config = dict(
    attn_scale=0.0884,
    tie_embeddings=True,
    init_std_down=0.0,
    optimizer='muon_variant',
    decay_fraction=0.636,
    doc_mask=True,
)
MLP neurons of a small language model. Each row is named by its layer, matrix (up: input weights) and neuron, and shows model dimensions 357-484. Each number is 500 + 40 x the weight over its row's rms, rounded and kept within 0 to 999. Numbers have three digits each.
A block is one neuron, or neurons of one layer that tend to fire together. After each block is what it responds to, as a language model described it from the Wikipedia text at the highest values.

L2.up2565:510498474510533490489446412498500480531503566504452486502464482452518530486525512537525472481484494492470512492486535553513470514454505461507511571440516529511523573446534564594493492565528484476537549521533482452486493545494523516535529497454476483505497424516550481565648491466513502581516576466530538534502450468551535525513524549479547537503495470497514434505465549531529586461475
L2.up2776:439436496513514467539495451506483507532502600496481519484463480492494468485525562537520576500465448563523501511525521466523520469529489462596562559514507480534536552476523531520503529496596511456465516520492555538513536492458570536539478506527562539447441500509468471573644494493488529552439495558477490525495504482516542462516547555520489406527492496498493488559526507476444537501475
L2.up3118:508477447519568543510469458509512545501548564551490481458479443447500615451477471562449469470551497529512581496500509493470442545476477488543455476451446419447446504478568528516458465486577527523526514471564454474526493504467466486481485538502483473480430547502502459479607461534516477524515575508490454477527489527626487545532522509464513504458476463553489502477485474485511598509463
L2.up3694:483424453515521560526467393495532562517535538524466534449525537467506500506512548522532452508508514558507516480503512528493532626478479383545488534447574480527507517498590527526502516531548528531524492537532541534486544506471552554543519514555501487541459519574492531541643449537522582533466549486515543571511469493533560472491504496481512519489540464520493467566552492530476541483422
Responds to: Table cell separators. Pipe characters separating cells in wikitext-style tables, especially row-starting or row-ending pipes after long cell text, such as "Party |" or "| Season".

L3.up94:511546521441556530506514463513507529515441501469505486512494510489490465487490544504497488483485458471524534511497480469454449511524416495509489495503490466503517491564469490521552478495528526508515473515499545562473523542463537542529478533511457497533550463605498509479454446471545509543493459524519494441538447463466530492468478414454517465424490513451514524512512462494532468431497
L3.up982:482496532495468531505470512519520559504421492503462524484433457539529474552529560499527528506496521554500521511504513462500539428465508450450464485508489481510545494533490498539478565463541529471463559486447566556466512507500602466487514512603463506458511444499536481491461451490463491543501474551500477540526560469517552502489561450521499503552473521469557474558530480473452538408499
L3.up1370:521560522544478516513433455431482544481529474479461464567460534464536505484532531494470500484523585501543523444538560514488605455506498485506404556541500552470518517513494481552537508535485587513513498547464468507504502502481430556542564589540490469455487480494453502474422467471520490513462489544506459516393509511483552516447451402553454517524457522531451455534469506485554592518474
L3.up2426:482521474500471518514466522507470492555467457461466479480486545439586483406448541498483449447514397529473484460474476504462467452488524484473551487413514533518479435459511462553515533520452467491552520478496522471514489516567443579464461498475503440446490489444492419496520474451549541501384506455501503478495554622504464522587472527572530496455494535421498500531433545554472614507496
L3.up2529:512450531454485530467463517470515552478436443549468526535531461449485533487511470513458532481507523509526483519529466554530575445466530505509451508525546577466485447500500519453491497535473471399515530530506548530475480442532548533502461449457445489563501456511502472505506451565485504563625472483483497515492563519460484380545520532519563517547556513488479514493569516515461541564518
L3.up2594:492508544541504528557485599460491504486486432503501484442466476545479538500497446492498468473521423559595529437459481525471469492543578515527519551593500459567535573501495463476480506430547527483560495597489459563492584534548537494469503480538531505502546519460469424482512504470497467556517570486551469459511455453400502514443538452497446530470475479476551519485474509534499490516399
L3.up3028:494474495552518544461417531496493517548510530516518512502473497457611515543457529547480474469584505443432539517448519542495491460479482550566510493466482559490469462478522504535490484453518588457546542478456498472529573484465560426449480431458503482476529451450542434463534501485462502580597461515533556503499490475526507557496474457501468554526496601462505505460451483541488523551501
L3.up3353:413553580527579490542470478551462551535468491459468534556547498478474577466480498532469483400556521488467620471470513576461554489498517478496449540494483441557444491508595492534493487512388526562538566494448453472433570510528482541488469505469435527422538441540502494514506432480499535583451553475535475465511541561553524481533482481506558473486486510482412505437508533456538519579526
Responds to: Gender and kinship nouns. Nouns for people by gender or family tie, such as women, men, wife, daughter, mother; weaker on scattered word-start pieces like contact, target, Season.

L5.up150:424532491522474468525544509439424559504559522468488543593492478468535508552541524498489455564463465522500481537492481541497474567452535502538450453543452528527530448472503514504555510511525567482529572491541530514496430520451437508477482470460531487497467455557415505540514487531427462528520559556495467472506462506489502459534482458495520505484508561477522463536606512562507522467433
L5.up3755:481525468478448551495432496468611505519472493523554540474426522529464443575439583507518570513467545488426526511451456555471489448494522533504460501500479598522569469572513449487478494453575553514497446509527550504496490483463505468400570517527547459439528477504492501518449550564498485560561540524525475500525508509525531501545476505506565528494529535520553527473481509461473494501469
Responds to: Kinship nouns after possessives. Family-relation nouns right after his/her or a possessive in biographies and plot summaries, such as mother, father, brother, including in-law forms; weaker on word-piece fragments inside names and on table pipes.

L3.up1189:506518522513466520453464462500514503557493527499463451455485530391411474442488509544476526472493505454482529437467546539474543512502525428487469511517494516510554519455543510469434538523543486542521522490515493490562561509424472535482466553493488481573524503483426541483543505479533455524513487475507514491534508516525510494506475518488501463418505490558441455613539533493550516480499
L3.up1395:561516528524496480481445402541484466563524420480468492455484491479435468461547547487497477532505613461565531514481548507554500511567494495434456518493498513481495469503546505456458538478515525542455487539530438534527594478475478507466501510541504531522491602460459462513516516499520488480486549531486605548507458497451503542482597513457535474453427494490559532570535520510502546465510
L3.up2261:517481514502456502527419437475473472555487454496521548416497437492494411540565526501524468445508516477442491511468515497492476515532469532497503529558504491512516515450474523443390520571488546499429532512486498539494449556575540535562534490576486477563491505443412509498594512480490484470543527461468539536482550531455553529566458471470544462439452519476531563506523487601517561486489
L3.up2619:508486511615470503476466547515519469572480491472457558574500519507429475507511524471480559481442477511548471460493465463506563476449433530534486518508545491519440415507604473505495505553448457529486494454469503538506474493510483494518522420581524559486547395495534459482470547530521499553524508513538504560572500412508520418552426457555485459537437466526489447554529495530474567514516
L3.up3323:486463433475503509487440407506514450537500536511480556436487437466487434511534475512517523461462454488510560452433468468500464578553447494571529553519522453420489420514519512505458518536509506442610495502532539504497468501520499484501515512519483441526501539460499469422514479508511463480456527505498461468506505466535592537553514480450436478473520510545561483527486441499537532486421
L3.up3711:448425505524537509515463424503524515466558530463506564503557519523460538459595478541510480474525497489448489470481505532473541510509468490542463455515595443499438521504484498489497543496443545481462424470551468550531487628441474519498520474513478532504472501482479411503514494505485583492487476452592491501540537471522633490538494504484437475510473451510497569481523552538461479502430
L3.up3884:477467446500535455415439491510524477483494508536540479457450464557461509500541559460505540473520525490472471552463495523568576475533461532482546521515456497508503531539518508477489471545554492488505424540564455551578471493486486472455508524537542468554493538493529487493462518509505532475490470525534490448584593580460512513504558494492501510520459491548547585482551573548505596524514
L3.up3901:471452530505562528511555467572493484531488548470455556525485498438519411504444548467519513415444481521556492571503499532515568513476431473492517517407546514439488466531511520500456451483470551548488497536645467537525524512491459556392489598455481462478525529491523454555519472508491539455444521522466495497455481476504542551523547515455483477475457575415502480522523460451546483413500
Responds to: Table cell separators. Pipe separators in wiki-style tables, mostly the final pipe ending a row after a number, as in "| 4 | 0 | 0 |" or "| 15.37 |"; also rare LaTeX \frac.

L2.up1981:497517491555473458545487467488561506489479492501436448547486530462473504472493489524528496450591523446458448439500535568476511513506454478498420464511504458497514540497537478531513527535524590539468523519438490485470555441568514472451486464479471506447508485402530534462447499446482469476506584424515518440441435456474485507506447534445523507520550494401452489463462500447477543425499
L2.up2337:524431484494479504557497500495529433530530527514506483505512524471414537462523458494459450415564521523497537426476488538494567477583504511533495496508496445518501588559429465462541579523536512545447537514438537505462566508457546436470498536464471473432437519460582546506447523469486476477585593498509533483519454512424541462555460495426501538554500392496494525443461510476514439453546
L2.up3147:468508479532495494568474461567621486540461497481452474562445609475479556462503472514456517501511489490525460491530539486508565531526410478545501453482462493471493582496461449515492573493490499499476529468458472454453584473521493556428487498516534487503486472471556490449501512468446524471514525448500510436530442435444436445478503516442534494497480454434498501446463543486491528466596
L2.up3758:488495502513535543480481537498466491492549498403525527534443494485540408562509459472466504516470420543517500557453523530451522466586525459507493456477412402510585466476508481512464517511499534538458534540460535533458444500502468500475443461516508540500455541537579532562459506478529518557491572577521465463527557500446442464533475589497464563514509538482485456558494536451456497490458
Responds to: Wiki section-heading markers. Opening == or === of a Wikipedia section heading at line start, sometimes merged with the title's first letters, e.g. == Reception, ===Modern era, ==Lawsuit.

L5.up1005:555530482453520501515437476476492465471477527454510446504483517480532628519525421489521500502501454515414506455536515512525497581498461513483511465472458435489470418510541565479451566466544443512550510465426534461511492464568553530501480498525417503529438495506422526457490535463564506471480481520493457481471564477505575454480468486527458531451569615512526497466500491487461489543484
L5.up1018:547467489504521493494485458479494470521509562440470555553513495508402447527471468433518513450499518529420506568478513511551534465502592451491550519531508478431517470483504436595541513557477472569516529477512512472481534470500541406468492498518563521459426587480532502410433500507492489495436470544559478469475478501484471478470535542499530547506495511435554520571541512485505442483501
Responds to: Section heading markers. Opening == or === wiki heading markers at the start of a new line after a paragraph, table or list, as in == Reception ==, ===2000 census===.

L2.up57:531501487490389522442509474498558502536500524506524516490432481469571482545535469488530498584537519531488529498487508469528481400517502461491479436452524508496490573563467467544485500484516486460474489450504551542503510453542560487439483565574485491493473508550458512489523427540460518573460514458508439492461473532452547455534502530454475508536562490451528545535541531577455508520486
L2.up178:547564495400460454520530540589487503510531480497532400583521486494541540509471524534456426501472511537502536542512446499458496472511506460485453502537535499445478509579570474581530584451416562435516475491466557435489571515516562511499474537494523517494534516469493508524466540496423462547475513537467492525509513420455555515512508439528569529426500555549513575507482399490498535485467
L2.up2264:497455492494540534476517539484499547519495532541463534503529496451483465471521564496455529488482569524480581541547468528479489443492537512540443489524460488492501504557505501487510513437549502478554529498462494489483538472513522535468532557496498440495501492537492478505457444441409479547456477576464566436542487515460477525500492512500570488479539545460569543522510532540528496481504
L2.up2740:477539529485549491603467612525458498517468533553519496467423492417584461456454520588513537485507511450579546454534482462452557445519490523447467531474564504550502542468528497544447512568489510585482535474470523492591497529480518483479475525518485437512435531528499438528515479497547458543593456524467514489523467516449464532476576516500516519589499494482517473563451456515521550469462
Responds to: Family relation words. Kinship and marriage words in biographies, mostly after his/her, such as wife, married, mother, son; weaker on match scores and "including".

L5.up5:460418545476532486447488457497561553512570554461543484565570499504472491497464445445491515505470564474443438470450460559457579540443500491521510557530450440466534477546477578581501498520457495591486472572528437499500544555485503568432503496553506515529494465481487508542492501487560503519482450429455530462536538544455532504512477528490413501521496473472549498469463551463439526511502
L5.up643:539430507535466542551484470485483559506472560485460518532481518540530450499545426487502490530539482485479572475508504587492484532459448546475511543505465538491481534469507550465466443582516555471490491476490501456564512599496515625492526508581477536486521520515481506445479524488532465474513482440546554492506534558444488508521457526488501522505534454458510446423483502554445490467519
Responds to: Late table-row separators. Pipe cells near the end of Wikipedia table rows, before a points, total or final column, e.g. "+7 | 10"; also "only" in "not only".